Weights of a small GPT-style language model, trained from scratch on English Wikipedia: a variant of Adam for these matrices.
MLP neurons of a small language model. Each row is named by its layer, matrix (gate and up: input weights) and neuron, and shows model dimensions 0-191. Each number is 128 + 24 x the weight over its row's rms, rounded and kept within 0 to 255. Numbers have three digits each. A neuron's up and down rows have the sign that makes its largest values positive.
After each neuron's rows, "fires after" lists the tokens most often just before its 100 highest values on Wikipedia text that the model never trained on.

L6.gate140:132164163143110211135137103152114097150126135099131101177174155124093115111166118118121134127154142102105144139095138144148098131141128139133116151180124111137111102160139137117109110133169128116147139122137124144124131144132106144167156110136145145104136098149120127120114079105094115146118110088146106131137109128131137137142167183157099146102119105118109126146132132143131118108143117102117093094168102090109104148129132140151102178125124166087135154132148113140157136135143170070118137129143109107084124174174091154140108085124155119169119064120093166113128086131120104159
L6.up140:101127189092106161106139108151133114140140127117110097122142134113171154136131121080119130121158110098087132140146106147103135099137144122143097144109135123185135148090103113107156132153124141120118068121127120136176110147087111124121163109131105137151144105131139110072105115098131147116147126141156097159142152099174105119133116159124132144164159091100120149127155106131160156144145136173170128113126136106139064102127099163128115141105109122109174143140144119113142159115133120096124157089116089176166112160126134136137133096180136135168118114140110122171116126115103182170
fires after: ".", " |"

L3.gate132:138134156131165115130133119072125071111118139186171151106105086111127110108138099128145157117125096111132155165102123138107113126217111140154128112102127138089120141110140149175112130135175168124127124118116125134110124136112163133161100146143136105106151109109124165145128116137150121125169166153175113151156143101154127109140147142124138113118082080123149126144099136135114100139130127110110190111160142132161177126145119116133092123093102141126134106145137157138167122113131118090123154093170114144121104107110143121128133161111137150076139091094095128107163093086120153122
L3.up132:117158096150187087165165117104142135118115139159134162124104101152126136135136146137153141103143080133138093144157113149121111146161159167137121075087130102097114089105138132176182131118154131127134121113179081162137127132160106101106105160182132123127147123109120144136114133171132118131155142125133123106148122133128114116118131108125109146112125124133112153148105101116144102097117121141113153125148091109150132155136123136155094139103125122126158135129131125108097144116105098094166140090158111150125144053129112114120102075120093165098147107131107108074139115139107207102
fires after: " |", ",", ".", "-"

L14.gate3:113171211142141142133107117127144134115104141128137147149157111107096149106135112121098124119133163097116094098154137136183125136170149149142116121161131120134137107112138122113125089180118125124118108134155091131121176130150129127124120079122104137128107127114164109124131099097140150076126164132123159120114105084158175107119130094084124092135103120105099086104126088132128127137112144116101164149131134090145103154140104137080160109128153141181092124155109154120138161131119178138107132106169119144154129143170084102172131125115109124131159136101102141112144178167107139111
L14.up3:119129165154124212140113119155111140078114114154150133119170122141127097142113100153166144126117145098174170135128174147128131114163156113129154121130149153106114170079186117141092108129080169118095141162125100103101142128109159136101113124134137141142139117129139127105119084121108133108088129142158125174135091141132126102144130129117147120138118115117133098158154113151139087100111133085115133167092203100139132138146111135148120136124157141138108161147114118154138112131087169093128133099135131099110125129141099153177089079091131134117108120086118106129134141132151129114
fires after: " |", " 5"

L7.gate242:113192142147119143157124092107155142132091157139102130130106129111134109124123150155177142122149158110110107125119096162139080165065114114161124119157144138144155138163119167114164120102116129168093141141137111131159137126150139151088152118181155143120160122137120135121122108128074086152135162135104079106124103127150162150115124129119113104072142156103109148121155085167138103079128138081139090137123127124124156141107127145144169117155146107086117137118173168118110087126158137114121163137122120143142160157150065134144134139134128141116091082095136130114121131134135137134
L7.up242:164130151150131136114159138133169126128159145149131127125099115149101104137140124153177137118112116139163100130121090155124120107110118106178148079097115156117173105169115102153130159147115120155129111128093128148101083150102141128150133172082167079130128108107109172115090104143170114137140143161170148116123107116138107094139168091158155105119105134154135150143121097156123098109139117113106125092180084113143143168123109116122120081146119107068152115116121142134086095148109125135116128136136146158151150105107129070127108105102139157118125154120103117072148142161119127117
fires after: " |", ",", "\n", ":", ".", " \""

L6.gate84:130113168122133128091126150160130115157104132153098107093101147146141116165101154161114143162116139126155106121122105131137103080148144151137158124066133160133127151124121123130132126142095131129117133159099149105141137140076140113119166116144174131124131131104119124142099151097093119088116134110144133096120139144141138124102083132150113108158113151136179144115158155135103086109107096151113088111144101092142107157131143161131113149118088099117153119082179115171068121129136136138135146137137161146129096112094138159143147108107131106094151075106085103128132139081175130194
L6.up84:157101133151096113134132105139151122105110143139143120091094153140159118106130127169131118128142133101145110144119129110173106120103156163140155135079176103106147169131157119134131157095097142118098122121126145182135079155110139151111128148140128095102142131127103105136114103119116102180129126109150133127124140126121098135108108108146146174108111124162146153111134109150133133141166121082136134112108089086133162099149154113059154111116169127087082089106145127107093118116178154100147145156168141104163170159081093140092152152134147122117131107117107111174141119141151127163
fires after: " |", " 5", " 6", " 7"

L14.gate98:124139129123095149146116155113090116153095154145128107148109103116104141134153099132145142091122142139151119122128085123104110175165120149090130133123178125171185137105160144152140101075137147135110179146165126123116106138136122107112129151154095156135122106144122164066172136131097106121114094176077095148121121092122150136112172146134118131145113133122084154149153158120112091122100177134139112138129142124113133084127108087112172093106141096166108077126097153109136112124149122158123102137120147133165088115116085128126140141110140126148109112128099104143151160090103142155
L14.up98:140103113110138115157108166134092135115140140135178133057069119090144093146114114152107115144094105153103121174129102101139125164139159099104131118150147142162158131150148146181105135093117115130128147160151105137163133143161110147154099150132120176117121119107117113097145115111131135104090134157098143122160170153108105130126118085122108098164135104127091129160116133096066110171148175121091174100113150128135130100154117123144154113151148114164128166115109124127151144145134098153134127127181139121141100116171109124107127189108142136126117114131127139173149150139125128138
fires after: " the", " in", " In"

L14.gate58:143128123136113137130125177089108115144151133118103113126136099092089128117134120154144121123145216115117159146129100139104134130130128127123091096144185125136132101091129110103170112116123070149147103174156104136078093168124161137169169136139158140112135130063156139125148114105156138141112119177090103109111153137092089104098114161123125110124098121125084167101129109124103093164124087152135112125154133143169125155116116107153135148116143149164164128124113120125121174129170137113125114165164151092146143144161124148140131082168146131140116121120113114133131140128122133112
L14.up58:117153199133148144150124115105121155109149127092118112094139122117097102124137089128133132062122123151123126164121121155136108188126147113173131116128153148131121129108148116133103158154126114126128134132167110141069135151108149107151126147137113151115125100119133131107068137115152092144087147150140068104082098158157121093095166124099112132158108171166119143126124112106122102149141081116111128146119120122106148117141154094118137146160101148146149134160126160139082092128110101118123146125127141135179081122153128136115130121125130177169160069109105105141117135083151155136
fires after: " the", " |", " The"

L7.gate109:137131113113152152100162132113130152142178165133118134099107150132133152147126106081105126136152084116160147136153133099121162122092131160156129138127118087151123101126144186111142121122124138204091136138127144136114129115126161154120157160134151116154122154135094141123138085164149111081149114093093127102142139117124099057123076107136140096103105112113061099099145133099094115119141091110139127158120097138157098140145129103136089174114125107129133109099102109117123160090129156121128133126130139103150174144137124109116143158144138139140127121115078081132122113183163135125
L7.up109:136152115124147116116099141083101132171121092153065102177138141108161170156122137124098059133153158068161149141108150143133141140135122175111103137129126119153134092136157159135143076154131099128107141145148150133128085144127128127102131140163141127131137108136133156137128069155113119153108099132181104124148142170117137094150118138164108107102122132131072089103167126098178156110150106110138078113112107151175145093123118112116115115142161111134106121083123138131129156104158133119095105139138116108145095163132121107117088124135139146108129122117109123141132141160140115167
fires after: ",", " and", " (", " or", "s"

L5.gate234:113136145128135131145104088136152135164117130130133110134170109138099135144146111143119105104098123133123128132137134176123133128130133154134121197118150119111124066127100082140156096105171136131134156054134135106121135100160116087128147115145173129140081108146162139089107183130161132143147141130094113098110128151126163122143140137090145130130095178112109133125123122133104143113155142118150088132095127168142089129115114084150195112108158158123124100135150142121132167134132148140135096119084075179124147156129125165128133117169153105158105097125118157089096149108113129136
L5.up234:153144118104131106131153147136153182121126111143157107139106100116132167163154150128114127097119139122156123139107104146087125125102121176106120135090102140111133144164081129143152154138112102122155125149135124158181115152170151107144091143102116107156105142108094109168145119159123156151139190117171102072081154147083112141128092142160137119153136129110108143134123111117111099143103130146163114108134083171155110146143144146107113149139136077117141130085131108126101130098137115130133100126139171121145144070118117159112145116149137082095157132125095072132123120135170167136
fires after: " the", " an", " a"

L14.gate41:151148158144111099117167128093102149113155148132137140155135137107134123143101079126118122067135128101121106140111120161122139119103168108171135100156077113126112067099118129166166124085121159111121131173176159158095112154150123155139134126169124120127137135079109126128119119160140095131170130113134131149141117095129100128102129157137139118093124129132071135120106114158121125101106084130113143072165114155159133150102166130141101137097126136139125115095171125121163114085174134058148128114148126119159134091147143106125154098139154158134152128119146126099155117130117158097
L14.up41:148136139111159086084147135102112133143137112117147145133096119083102089122127089149132132105157123099098101177142076134134141107137136153174122112122144109158168120158098140139143156115085136098104122110141099178101149117154143169155112160160129159132133171112104128069132091186118096100130135176120137118158104156153147110106122137150129123076155097145119119128120126173108126110136096137093163116150069106135126139125135106109091121140107141150141121125143143115130135112132139088117161098158125113130137120169095134086099135156158129147144134175132151107163116166126148125
fires after: " |", ",", ":"

L8.gate172:129098161117124139125102131152152109089145130142070135157094114125149165117092079099136111110098137121162205135111122127146129160105129095164171163171128134117155100182113114113111143147135132159111127122137127150157133144141156151120095084122129149096084133159101117131143130105119134143166135140118137111172140132098153140117135079147155155153113102127116107081143142163132132132126156129179098146183166143149145096125137122130111130110129096119126054127148125131122105120105133122128138140133098170108128084093120168119140125120112134151137081160117109145174121088137119123
L8.up172:120147139148128136132109143154129134099122124158091138154123124140112144175124120135115144141148115145093163107118081165128115099112111136139169156179167128110156179094130144121127169115120151138158090114110138162161111102087136090102143077139101127143106106116123096114116129126102112114133143115141145117156124128144165186112110094145096119147123149107175121141143091126170101109131167120123107164121140135087154111123140172157103086107148129128082097150157085089116164137124133137115143154118111111127125132129084140143113083115155085082071148155133095167109131135124148151
fires after: " was", " is", " one", " of"

L7.gate3:130147110136167125106111178071139158131170134197131132099138185088131108121101144123131144148118111119163140170116162120116129120151130097138127134155093108134104109143134140126170122100090111137103092154133133135126117180145121122126164107121135149102142162093112128117131099142154137099105119092183129138136084116163107109166126100118122076086122076177084114092142131150108162104168118099092150111162119097171148154117131135127124147128135116128127095132132148098144140103145152142129128099109080148148141170120148111121124155129122149118129166116084123135166115150142133128
L7.up3:117157081152177119092113148137105152137123097103114138162092144107112107145132108100143120172163149098119136154113103138137117096092128151149145148119129076118153156123164145148147117128072099149091156129093116118093114128070142149115158153162157091148140103110138167126092100166114118113145072152173120109157134165143096113084170141169115115120118112147156121139101132106162102080100104109163118139155136129107122099154133107159133122106157144148166159124138126166123158120137136125103128121147122150152122127155146086119149095151135137098140160127127108109075127122142132132
fires after: ",", ";", " |", "a", " –"

L8.gate77:156101114138112126093138187105125094140145134133123072108154096105131135169150099124123140130104151119153186167139135127141121110161109119156158143108134151096143149137149119146169119137142107156154119141114169127135120134091132153132192108123147147100163125101142132161112099139107130130127142082152065108140151143121114098147122118175096150122131110155146140080123123165101123137136127078100116132127137140130123160133117113130122132124137088081169105084127093163108140131133169148126119147157152150147123135069119114136130109108119134110137091114055076170138107117161134134
L8.up77:144128123162095148125117120131154106135133109144137134085052150127160124141074162166123120169168130145145101135116110141134146146151145137097113124118143121129126101135117122145132174122104145177157131159114131111126095160133150114112139134119121102134130157122145125119126126105111139180117123164144145110142139139118080119106093133173160085129100160123096126113121134076109070156120114162145130119137099133145147086138141152068095115169107127131112133123135142132093082122164137101135134166189160100160087100104147072146162106143138103148134115125118114130148165143174145144
fires after: " |", " ", " 5", " 7"

L3.gate58:172068105139143079068122194111109129150136092140140119115135097086167151182138116102141120123170159174152115105134145102124151131138137117138133129113124135134156078161152133175119115104089071140113113133172129111109131134152143126125099131139139091091109134100124145144136103167148139148158114114134105079149165142136126136078121124135129140114159141138097122130129145115103142136147089158128134110152106139121133127130136096132133191119134143143122121084091107121114157095086099123113116113137096167178089121129148150103174142131137133146153137137107134164134095141141155131
L3.up58:135153118153148087117119140058094127164140121121118098146136143101132125152114134071105155104159167153136128127120150120114151138122125132131122148125119122143148139155213170113139125136098101134109175138140130147134159129110132162087144111125105118128121136140122166115114076116115146141151106136167132115168102153147132118120130100120142105052145079181133106085168137114137080057117143105126115122128139112135104094144170124127120139087144110167090107135110161154148155142104132099121155092142131118148121116121128138126143130111132166164115121113135127125138084134126182146
fires after: ",", " and", " |"

L7.gate219:089128137134067188122121133122079133169135141111166085141182131129139133150151138090133135119153140120144171135123130166120120122162113081061122172133108140132129150108112112139097127138148134140137143132093097056084112136119139120070140128126133131132128129139111137137108119103089133147082116151141112134136123134137162127163123117111143115117135139120127107125121140125161157138150172139119141141135148115141131094123108147148104124140120122108124092135114124163127144124116138096141125144102092158116063135117108159126106087132068173145088130092206117173129161115139124154
L7.up219:121134088092076135169091139138168133164161102130129102107132144108101176131144075103139117131129155136107138145108090157107160142161112097106146158105116124127128126133124152163125139120112072189145139141141076099102148137132115112084123119135089142140104132111103073159122119134124144139130138157127144039131155147121161094115100102151140159178154148093154131111142102126155165140173123160158119139112142142142114135094124130161106106142104112171119093126091125127140128142134135120098141145128132150156100114107144150096109112102103131175120112139153125159127138148106128125
fires after: " was", " been", " be", " were", " is"

L6.gate239:136125114132151169146125109057114148123163135128102132158179122112126165123122141127142167102126155107159156128110134136101142146135139112124145119182104108113121112144179144107141141116148143115130136138117118077104174122136128126131121099124109142131118148123105198146138111116090117088082116119136089094167098091119106146174101145115169093098070128131104125086143139120156085152121156119088126143128149118094139120120098153120072121133158131109087073144119145156094123122129136130134131144141127105107169087109098145154109106111089144099111127125114114168150147154156141135
L6.up239:156114141107125099164128112110131175137148124131139101130147131116091184107136116098098124087117147126160175155100112136093112140110135117159136083126115101135141104146161170089139159128087103122120143149192114116110147175154134127138098138161094165121095160098088132173142127117097120131106176108111126097161096127116100094157105126115141124131137118142103141091122120091124083125113136151130138148142125116077140117110124127115045162149131125160077139124093136111103145112146117103101153119141124122167156093153133135119127093119134149132140156148114118150155127125112172099
fires after: " (", " and", " are", " is", " be", ","

L12.gate81:139094129080133130102123142140141122154143139132098128096114145121111140140135101081111155091082149176132090133131119153106146150171120141128139093119142119159141146107115074060107109139134139129143144092176135127116113142125112170101143182104173146132135130124128105178144136129140201146159135131092144100086172144101121110125109080169128113148159147177103126120105138156143140094132132149116091138121120154114123150166128128118154149109113116121175102129143117112132135173133097121098150138106151128150116108121112104094176117131133060145113127131127101145114136125131127171
L12.up81:149147166088134150134154137109147157127153131108161099095158120083103161122112089129119112103109167128137135096121116127148130167104128118120084125158116136154143109067114085127105133129108144083095088136134130128087129118121131150139139104157142129092095156119129128146100152100137106141135089151134104111123152131127155084156148140135152126157134114148123164145160112109096112128142133142131068098076144154160101113148128115125131168092128107124169160106085143138108111074121098107094116128103104113160115164135140152137139129122132134180067151129139142188159127112134080135
fires after: " the", " The", "The"

L8.gate76:109113090107146113116138117132132116094148137135164149113173137128151107115132134133135114135143126099103096170124110118118139109178132102084116112147116139085115117097175100121119185130144140099133148143150147174110148159131140153141095156149095168069137109105140120163144118115085145115151153086122126163118085116124111139124124114121126123128095118137154167085130125145166126135069129141111150109142154126125095150117116147100152116145098157131152069137147115124156126103162124082134133118185126116110113104121162108128201120134082111169134137119123140110157100153126134187
L8.up76:118145177138137131131141078098126132108113153075146114092119163118110120092131101110130146100128147123124126132126120129106134146129142108084158122129104143132121167136135137111163159103154099121109163125133072147110131107092146108126088122176143161167105094099122168087122166152117154082102147136146147118096132128119141133125135145154130141160150138160165127094117148130158114063142175107153142134115115138131180065159170116128122103113097151169151131128138137120129141151111100132132115126150105157103153132166113126138107123132203134154121086143169095134130161102102107136
fires after: " on", "On", " |", " 2", " from"

L13.gate55:127106093122139155121128131107104130119086136159121129151103162111120151147090103125125149183116087101152156152107151119142136119066107145125129154111122121081106127084137111169137110110163105122119128143127172129127136150115111091155142131148140121139114132111129102149144110098125116110111137103103109074124083155139124160102133118146141070149112117138146091121140178082148135135148147153125144080126127155216129125135137125138161134125111111157134112086121132181147138096136179132109116116107143113130162065134119132081148115146145133165129142093116143117144117095107069122
L13.up55:087150123115158174179107118103141113134109177086110113152114111141141177144145128115097142124144127102147120153102096123141161126083127122081110144126132093134120122148135132140117136136105146079108138146179148163163182092120117135114142127161107134132064117141139085116138157124159142111154150129074131107147121155135168151108112136131137080132106126097110126111113162107145100083079137148193184138133148130174120114110142156123157132142122142146142098115130138122121143131150114132123127155121086127128129090104125152086137099138144121147107190107137119105145169111118125115
fires after: " |", " (", ",", " c"

L3.gate22:124158126169177094117141143088164120143157120171117128140154125098161132124124086111135129101125116097140138153131141126134153090161146081184125121166103096125164124158142137186145151115100133146099123179136137111072123145139141139110110132140123116100130138091129133115107125147150140100115109147153122140136090160145143125146153072146115096095120112187104130153153152133155089131136121138117131094149108107173149141108107108124081129123137119145150126112150117120126093116139103092126117108135121123164135090096155144120138107164150137148160108135123144130140127083193193086
L3.up22:125126136137181121175153171132130113152125126170094114140119159125077125123077128133158077185175148130133135138123089129114149116116123107143138107148157098138111111158097167165106150123114123103092141168166082140115124102138095117111095130141103153139084132103121130128070145162155111125139127128126141134162069119101123111146139077137095093132136125166104093126124132152121107098160122130141126126148125104085156109156124147159119128142142088122092133146127118121129099150140093098117140097136122094105160127131153102133138114169180133107141169137092121085133124111147145088
fires after: " |", ",", " 1", " 2"

L6.gate172:101109140086150112112101149143155143089170119123123121074142131101170144146086110131107158136134069164119111143090135151083108138120105121128119119149139140143107167121111146143149164100112117136141118154153102136103118141113140156123077088135121196166147144132106055145134139113126131111077156120097145110144139114118119106140109130142107185174142109120106147084153119134124103139108128175125172134087123148135100135147157148139121129093152147153127137123103116138141186130114121081099141146157131122165137119175136147128177125133095089105125157141123109121107130131149120110
L6.up172:099137136158123124112128138085116111162122129081130076132154113127134104118151113163151163104143131095151150123148141153111089146098158099112128132157144109107143153103130101151092136144134128092097129113140108100102160118113126136090138094176147128148138088129149175111139115144159150110124142164119115158164147129126170120139110179142118154134072144186101151118110133136149148077076134120105136114095098138158138107117138116088134133092106160142137132158121127160059147150151164067130107176121109148140085131110124164132128119132128138121149155115123117141163126107167127160
fires after: " |", " by", " of"

L8.gate50:070171136124154128120094151103128127131154072129125166139146127102103134133122124131117122102146093135132090161128186167145093147108134142138141127131157112093081181102120133116161100143137076122089164134092126107154123119167119138096100115140147189172147136088158105142105153167079131110121130094125151141120150127148144165160113144126108131183125154090118162151135103132167146099112148123147140160103134137089101094131146113099129118111116135140148121109135173136095108132135158131070116135155118118133128076120127129150092083114140123116141138141125131159101127112136109117
L8.up50:113114104128120174182120148184143132171157120108085135130108147160090165167167150134132083130112130149095139139133130137080132132151142125093137121144137143125130099136096135169144143159125113148144108119147091119168143086128136107131103107118102144100088095128125092116120166115106133113123183125114144113144135119108144104135088138128112147170143131078116109160116121126184132128130150120152131147098111143123134160133128171137119095126162104134124115152088093136114144162153117122150099177128144139105123112145106149114092108096096092166091122144169061116120152134094163155
fires after: "|", " was", "N", " of", ":", " households"

L14.gate12:121090181135085121126123126075131130123139191133149117128126142153105116185139104110138119118107121105131144135127117156153100153141125128062162144108126096151119145158169143121088122166135124142090148091129136147124148110153119135129097115164131145188122143131117115133183099092123169136099094110142128136118142105122117100172153112135105123156093126158098099087139137112184065102089129103099114118117160115168134142142145163134160105124131147144120147140150137143141122122109081100140097120159152135117149114119121110138138178105124146095115102165126119126118076137151096139
L14.up12:126122204113089136127109151120143129134155164127151136110121138144086134188150112147125108075130120150145106137143092167147111142124135148071144171075118130157096163131156135151112113138109108132094129139161128149134132138144103134124112116185148144163102157126142106160162123139114141129079129110131125117082117108131110071143135118110093130191085164149102114115118106110155114106115051099074149133129153135150099146127125133115147139133148134137132136153115122136136140121101118145108102129161171109146131141145105152115133120096126098103150111176123103118079125153131102124
fires after: " on", " |", "On"

L14.gate205:145170139150129125152127152131127148120105084155116161152132145100129095148154072132097108109123103125141094112138105142146145143106148171140139132114122111126110155125141120144155115133104066135112108190118130123150088175142128121147117103168139131139137130124158131131097082136184115113099099096123110080109120122161093108120113115132082129139099109132127133122120125101125121128132116136073151152097113106132128142175127149102147157098130157178088122144144105130140131103090135126114138090125140119158153110161085145087178141111155081100129149170156094123120115156172073118
L14.up205:094075155130114129104088133122152107103093127110149141190121145153168098098086108161133132137120135125115140107122158156164096168128134119093145147187095118121194121112144128159147103137149095146095087102092113128136108137152118129099132081109154120115102117110127128116121131094131160139084142130133107135126124144147112094141177123103097130146084112157119129107164160163134089119122161125116134123144111103147157126109107180099129117132145156169109094128131149122166080120083153094100097128149133108156119143122105135164156089143121135116139129142121146157166124088144143124
fires after: " |"

L3.gate178:129137122105133130111102152123119156113116104102072109092122141140137119179102089134125148122135130116175121126144143132133132132157141133122136099124141147064124086119174072130095123144132123115134134173147123142093096129136150205136081150170168090094147157137138148130179101127106142125094136188131144151160125104134113114140113132137107136143106140125135104119129152133098116142144117119082128138068143128166119122137092092119138165125136157125108154157169115137115096134103094149139103102156146166139123095117143138149147118101126172152115097117111099181137085105133112105
L3.up178:109179151096099143144117113107129136119121157081117096135133165103121132103183163147084156072143121137093171135164133133098111177119123117150128115096137116188142127186160120120159111144145138133115156107164105116144126106158148115142141109134110140135120131118130100127148119115121169136126182143123093127065131106127148124108109125119122126141095144092098147105162128195136122146111091120137142133121144147119150111118153088098136094116111126139150104099123107106119122082104139119192131110102108137101127152145110121128137104120138092173079120137169094155124162144144108134
fires after: "|", " the", " on", " from", " in", " into"

L7.gate112:172144136124110158097104133140159122067137132143105140129100127137133091135099134113112165145119105129161134159147058110136121078166092124128159088117170118158182113128131097143137172151159119103108118160077144086144123145154163129123125116152135124113161174102111143142158127158110121155089110137153129064114163164137116134127116068141126119149126142139128151133118090096129117170133117114116094137117114114150144098128117131127120137132136102120099105107141130126095138100152134169090120156140149142132133093114113133108166121076151124116097162133106135128120191124171132115
L7.up112:136147122149129153112142123157106122142119123119126125137163129099144147129106127114173129161156169091138125092140120109182136126111140150141178122124165145091131108131139100150140128159102129153128122141110133127093134127065134105099155129140176114091103115114163155119156121123136165157090168156141117114145111127118152099091118097128140130085054109181147105087123136116147115147166103116086099113132133115138135166152144058137089087158133124131120093108122088126108114154145144138128112122139158113170156093094097100114122144106118081112134112105138111152132139136180132154
fires after: " |", " \"", "-", "|"

L12.gate24:137147172059118173128099126150115129120092131100088128099106071127103157129177143131133141116139182152102133141121044116100138120100115133116120143105154128162092139186117130096117112135121110145110129108116130139156144138138136127117125093169121155128106127137186118130147101147143160090130145130078114123131136150120129068139097163126118117183127164110086126115119121132126107138125117106147137089101125141131105092124144116125168135161137120134150112126150093149124129156127158132101162132170110153162163143155116125127142140092140105101101127154132088136099130137129077162
L12.up24:143106149129051119127127125105124137121103096147124122117153099125156154089141127114162129126153154136159124141130151114133097137122123145137088109114159139132115107128149079189100161162115185082149077104148160132161160143091114138163105144132089116110123113112112147129099159125168170128129112166111106143127162115126185095098112168137175124135137132160101112096126133158099116125173125151137111126114114173100076136130134096108139076147157120141118117081096155160115111156132135087136138138119118109145106114109128094137124115165112131131147130120112140153153143096085126122
fires after: " the", " The", " decided"

L12.gate1:162131137140168137146107130154149129125100140134113162097108128130116125135182138097108126157083098146124147180122100084108152070089114119154116152132143102142142116168106144091109136115088140138131161185135120133156115170145111112152135116148101118138119161148150148143131127128121117150084164130132139155143140145139094093128132133162081147156098137094101149130123098128155129108098134119099165096114139116100106139096163164122117147150156120121181191164093107115107141105108110139149121132137146139134120115139161111128115098149144102110162166123069104093138141119116147066
L12.up1:098139120140136142149120110098142097126085176075137120066124140151116112060112129150107116130137118148103170161144131173129121093108127092151127137164129110080126144136120112075130136134110108128150132135144128089100164124172107122163127094132109149151152104159152140119146121121155147157071135134150104145165100125129107112152165140139103126157134145166104117117101124103164096123121156124144167150111141091079129119145117104136150116085124148144096159152126137103104162138148148117156118139147119097076108132146086109134095142151107150075133126144112121103113185129111116124
fires after: " |", ";", " "

L8.gate3:130137069144105129170169116164150138129144137111128189157127093146116111151129164099154117107129159101136132099120132111110128130139095170166110129142140128128118122118158112108126132103117116112153166123129127148173102105182124127126119152150125111157128172161141175150163139142141101144162116144114122067127145099117121082074119194130095116080143124135109125176141105103113137096128119158131114143119127154108113146094168074119110144105098119100143138138120120092151118163115111127126149143126164150088149134152104196142141096112136087126117105141124133088119112107136123147
L8.up3:102075103105087124161113122126169116101139103129136160134121132166132146147156148141183108128176149125095099136135130143133158148158103120135120127132087112120101100150130128152153152152114137123154116122145067130185120141110117104087135126135073130126169108089109119139128135083111170144127131124151156100085141153117104103102094177115098164138125126171131119111118112149132143125115118099151134168121138094127129129111113132115097118155124125091113137115144104148118147159074136081128115153108137119144117104133113141125111105149142111159055124109163073108139140130157169175
fires after: " was", " were", " the", " served"

L8.gate56:126162137121099167126113121107098140115160156151112130167128146120132138142133127081135146169103130130130136132114097176108109153111129140126134126146112089131162127108175131150088084153135103177101127159075130146112106144093092132139131125110160099109123156116077124130099132140114114156141111125186167147152127146120111120124104095145115098141136081087120104162133115135128159162110148066175128135150161119157112102114120107157138148108151079116129106143145166134128087112116115133110163151107116149096151146123174120129133108065143133116100168123103125129090120095142159083
L8.up56:076115179080153144166099130136153096072138088124120137154094166144118141145132125166134092117154140117114123172119172131110101155134129111127142127129105095140132135175159106080163116176114133143125168077137094135140105106065107113089168140123154101135087156129144090094116140111118134126123162084138150145133132072142121088149138130128125129144149122127120077144137109108165152090120144144124113135124133155105124172106141165105185135127126119121122154168145118130187145130127125136120161145110135152121134140100096094118120101138137098136120137122159118133116167121134133130
fires after: "'", "-", "        ", "ī", " ×", "."

L7.gate251:119166144125119122142102085138089091136139140128105102156123109147094119105133130127124183132112125102105176113154146160126116140162138139119141130167120123119125117107153141133132141114132122120102158128131109136125161106117127135109111096127123149125123083137123157107116098127089210097076155180108091131135118139125145142142122139115113121157131123136141088085145136157176134151088151106132129152139161159159141096137100141123099129100123167141127060127137124145050119173146122110149140089152127140131119080111131170098123133129120137167110088135132119159186149092156154154
L7.up251:111092098105119136173111111150130114153129141135109154140130129128099162133120101121118125119096178145122133114123099132119116150143149140121157123131111100145126094129103140135134150106109090130113145185155130156137144123124146124117094132117070140091103124107102115140128091121108144116119184154040101091097175128141142115104122142148128168181159141109139117133174094156123115147131102177178120164111100121118140104125151111114096127131131134149128092088115154154101083157135108123135166132146174128133138085126157169135187124128138118171100124169136128131143101099097120129
fires after: " In", " in", "In", " served", "N"

L12.gate178:144198139131114158121097125154129113112124104121125094130133122139110114114143149092103132098126123117140130098151123144117130176148115140154128171114152117099103125141155125127109191125164127098120117157124127136116140129140135117148081123139113122160123114129136127156158052121123121124102115117067135103156174131110158124163105125119138150158115127134146135142123106136105122178105141104105120161088167112107130082178160115139137127086097156134142178149124149128120132079115134123193086126143110132095107126158106135154154159107129130108097141136177108102102102106141056135
L12.up178:172138135134111091136127153146129110145136091131126147117136115139108152116127131089111163111093119127128144115114144134118131162163113140122092105131109133145128103147136154210116115174126130084135101110143104104152123162157125133131076155136134092163099124159116082135086137115075119093136143105111164158094144123154168183136073162096106156148129136115119095153121119136149146120113153142121177142123174102114162117138103095105108128165133131124099160161133091126144150124087136118161099136136107088135099105143091143130164110125148110102096137108170119088098127139163138128
fires after: " to", " in", " of", " on", " |", " at"